python train.py --num_hidden_layers=19 --hidden_size=384 --num_attention_heads=6 --num_key_value_heads=6 --head_dim=64 --intermediate_size=1536 --vocab_size=16384 --hidden_act="gelu" --norm="layernorm" --norm_place="post" --norm_eps=1e-05 --positions="learned" --qk_norm=false --attn_scale=0.125 --bias="all" --tie_word_embeddings=true --parallel_block=false --init="trunc" --init_std_qkv=0.024 --init_std_o=0.00389 --init_std_up=0.024 --init_std_down=0.00194 --optimizer="muon_variant" --learning_rate=0.000402 --lr_mult_o=2.0 --beta1=0.93 --lr_head=0.00813 --warmup_steps=200 --schedule="cos" --final_lr_fraction=0.1 --batch_tokens=[65536, 131072, 262144] --max_seq_len=512 --doc_mask=false --train_tokens=841100000 --max_steps=6235 --dataset="wikipedia_en"
MLP neurons of a small language model. Each row is named by its layer, matrix (up: input weights) and neuron, and shows model dimensions 48-239. Each number is 128 + 24 x the weight over its row's rms, rounded and kept within 0 to 255. Numbers have three digits each.
After each neuron's rows, "fires in" lists the words (lower case) most often at its 100 highest values on Wikipedia text that the model never trained on.

L3.up136:105124148147088146124131144106167101144172117074118184143145089091116145125119134100107158170086150124133163114136166182184148148068169117115147066113112155106139129129181109165140107093126135148100190151137156146139115158138164124151151091198134125116119111143117128165140145146158147131103131156105141125123107116131134139130144192150125102120112098143111140136117106161168121166129135132094109120129078117105125113140171131137138163113131089127138165123165143108106107117154085119114105114137100175114135117074121175145161103094151136132121139127142130110137114103134131142
fires in: "album", "chart", "albums", "film", "song", "songwriting"

L3.up124:083115109136134094125140164112135181096157103144083159135103128135125129122189118124138167144121130129129201145102162096138104124083098124128134096139151125107083127129102138123136113184175183139103117147126122096081141126145148106152105158159148101119132179146093116090099149171146138122141114173163147070125167115107122103181163126118132079131162138089121118121110117111167123150158133098132095148105125147156163150131127103095090158145162147110149155122121122148121181109157146143118162114111136146164137092156138143085143167120130095113132144126126184183158092124101114152
fires in: "the", "at", "in"

L3.up1203:101164088138142168150133091098151093132151092140107134111125143113129193132138178133120146124143102103112105136142109145144118144105151133148115139122121098119136118103107134138139126144155169109150145074152118116110187123121127112088144121146096118129076167130117136099152102130136135119092114092175133138121136094150100112108123161175143144130127145113145171155142114142129109139154152136149130115115139117146127171106103174148136119139126103130120142145170167147106130154134191114087183158129113119141137136104165112120083157123153090158154107134099123155111059127122138155
fires in: "between", "late", "at", "nearby"

L4.up135:087180099129064151142158114176169108119107132134132121125166109112120141104145153117098130100168170098106131100114119136107121112180177112137091097141096150127081139158126081087138083146130138146139113143156159115099120119124087127131124095128102122111121176101121149130104097175170150149109111102171148147133135118122102133148078142162155121161179090121093115088122115141160124114100138105138120101116121103123085161084133133152129150114156140156128094158114141098112121100097151148134124152129084158160136106093119128120154137088157174108127168108187088158152078168143102128
fires in: "at", "atlantica"

L3.up1212:115147176127133159093102075108158095146088115157106133144149119116107149083150098165121171172152100099158147095123137100100108130093122132159141145139093121131153104090077117108096114129157123144177140127124114063109069101128134143126135105135087118117129140108149097112146123117113118122101159143082137117158126072122108143162113141125104151127112134108119122146089115126151161114142115131134127122129140134103158128146150148151118107133123076145137163090150162152115126117141098123093089155108143109099159181105129113105153202154160120128133117119138150113115087091090089121
fires in: "same", "screen", "chemistry", "opera", "platinum", "screenplay"

L3.up352:089097196114146132128124132132110107139115136107149138104111137172146120102111168161157109127118126173146139119104098138158084149114115148107129122141158166091144116122119152122124128175109120101122129113114104091200150165174111155091151141148114122116122123140115146143088113146114120147102135174103145119128191120176169095109142137118133125120151146144173122123110115168135098127055153136165169149100127182126150142113113121134135099125119132145132122118128100142093108130126083118099155127113152096166137133133127102152107136162130093121129101157171113121139133110099097075
fires in: "county", "also", "well", "combined"

L3.up1339:145070164141150131091154157145136143125128126120151136155130094161115130105138140118115105108145119117093150103108154071106107158138080122119127094144160123076094125128139149131160114123141111150137118124131170081158125136117108113113107109127098139136168142132182145135088129105098121131102137119138134120101138147132121114109142118149120125175125104119119182131102147144143110164134104160119141088089070165147141151147145133082095122108171135116157107096110134153096134125152101108124111093159129138168142111116176128142095120094118119098183109118130112117123126115154124139
fires in: "committee", "railroad", "township", "center", "port", "place"

L3.up17:180118165137085117153134087137167148141094130143109119103119099085145139158137150118151118141075119169156077135137102105135127135167158148146103128114176084135129102128103090126106115137135122171142125132135130120102150143138084103135162138132126122125152148129123115131088108133123134117108117151138118111099093126137136102133090172140105160170138124157150128134138104134120126129152154103132128092109143152155144127124190122138136120088159108123128148136133136123126131143081099132158150110137139081170116099111149130177088159088140135109098138130104123124151088124182098135
fires in: "western", "south", "central", "30", "east"

L3.up153:186158109106149141125096157147199112114143118091120113119139099134115118138142122139144062104134084141146122104107138127128142151137115114110153149182090115163133127125127118143156130156145132145174148127146095088109133149148123108124137127115139127112102124144116113136106112142156148162072123124163151132168141095121160127163147123125179121114150138136119087085137115139143111187127157159152128157123129130159135163154116105127149137144144164120094147094111147109098147107116127114121164068143136109120138096131119107124125107127143066105112103120172133129109147107095119110
fires in: "the", "their", "different", "of", "respective", "her"

L4.up1447:080132149116151130118104088131122096148114115124149107096115097166152134114136067139127078177152141141092131162138180170122163102165108156130142103154152134131153156112140127130095134090126154157158147125106117146112087094136140160122138102099107068138165108128146127119165124153105079147171116111093149122102130113107110117085132121194134081140147120093131112116128109127158184090153112106135147112120154156159132143133131137170149189139130132148126133149123167147102107068126141118124113125137140116145100159128141116140126126151094134144139121129147099127135096120126148097
fires in: "law", "footballer", "languages", "museum", "elections", "festival"

L4.up1017:173145134115127133113110151178127114110130111159117157132123158103131097129142146120133066129145137075111100116103118132159136110129134152149096142171152159097160138171089106170074131138101145130100150126091109153159182092180103105110150119141126138144166126148154138108115133121126117095150118121137137115107108135144118143152126133157184127158091130065084125142108116134151165128115089088160129136080111150110129134118067116137128114150168130137125125115118129130159116083103082114153126121142102119123092106141104095112111189140149130102150169138086129190157102168165130117
fires in: "language", "chart", "languages", "territory", "champions", "results"

L4.up1531:131120115103121116107134129160158151106107163139131155114158130101135153132137127093121112114109129103154183178117123119140125197118106185154103168108141145160124096110158155144113147118112132099140131119148131092145111097119135136112098101144118121126113119133093105089154110126135141139140128125157134094117141153117127143125120090202177146153161127150120126099094116124115113168122121130153111122142114074121152110172096111123115150169114167095117123139155151143093127168129107171149157112144096149112125113117160107138133176122105109122118154136137122170157132080081134109
fires in: "the", "between", "of", "km", "around"

L4.up1254:112145146173127116120152116126117140145151138131159186127114137111129120132161143129110141134174118092130134149124128065159122135167109149145121137141133119132114103160137146143127133085188122156090118138132158134089108084151151115127101144119133089140144116075124130114092067143158117141095128131139111088147139081143106150120115100142097095056122121133170125144090144093094107124120159082149106105099148160136154112125135111142118129136131131141109162091138177139106103106118149157119121118146095112156134128127151104132133108133119136147142082145186113148143108126132091177
fires in: "the", "to", "in", "championships"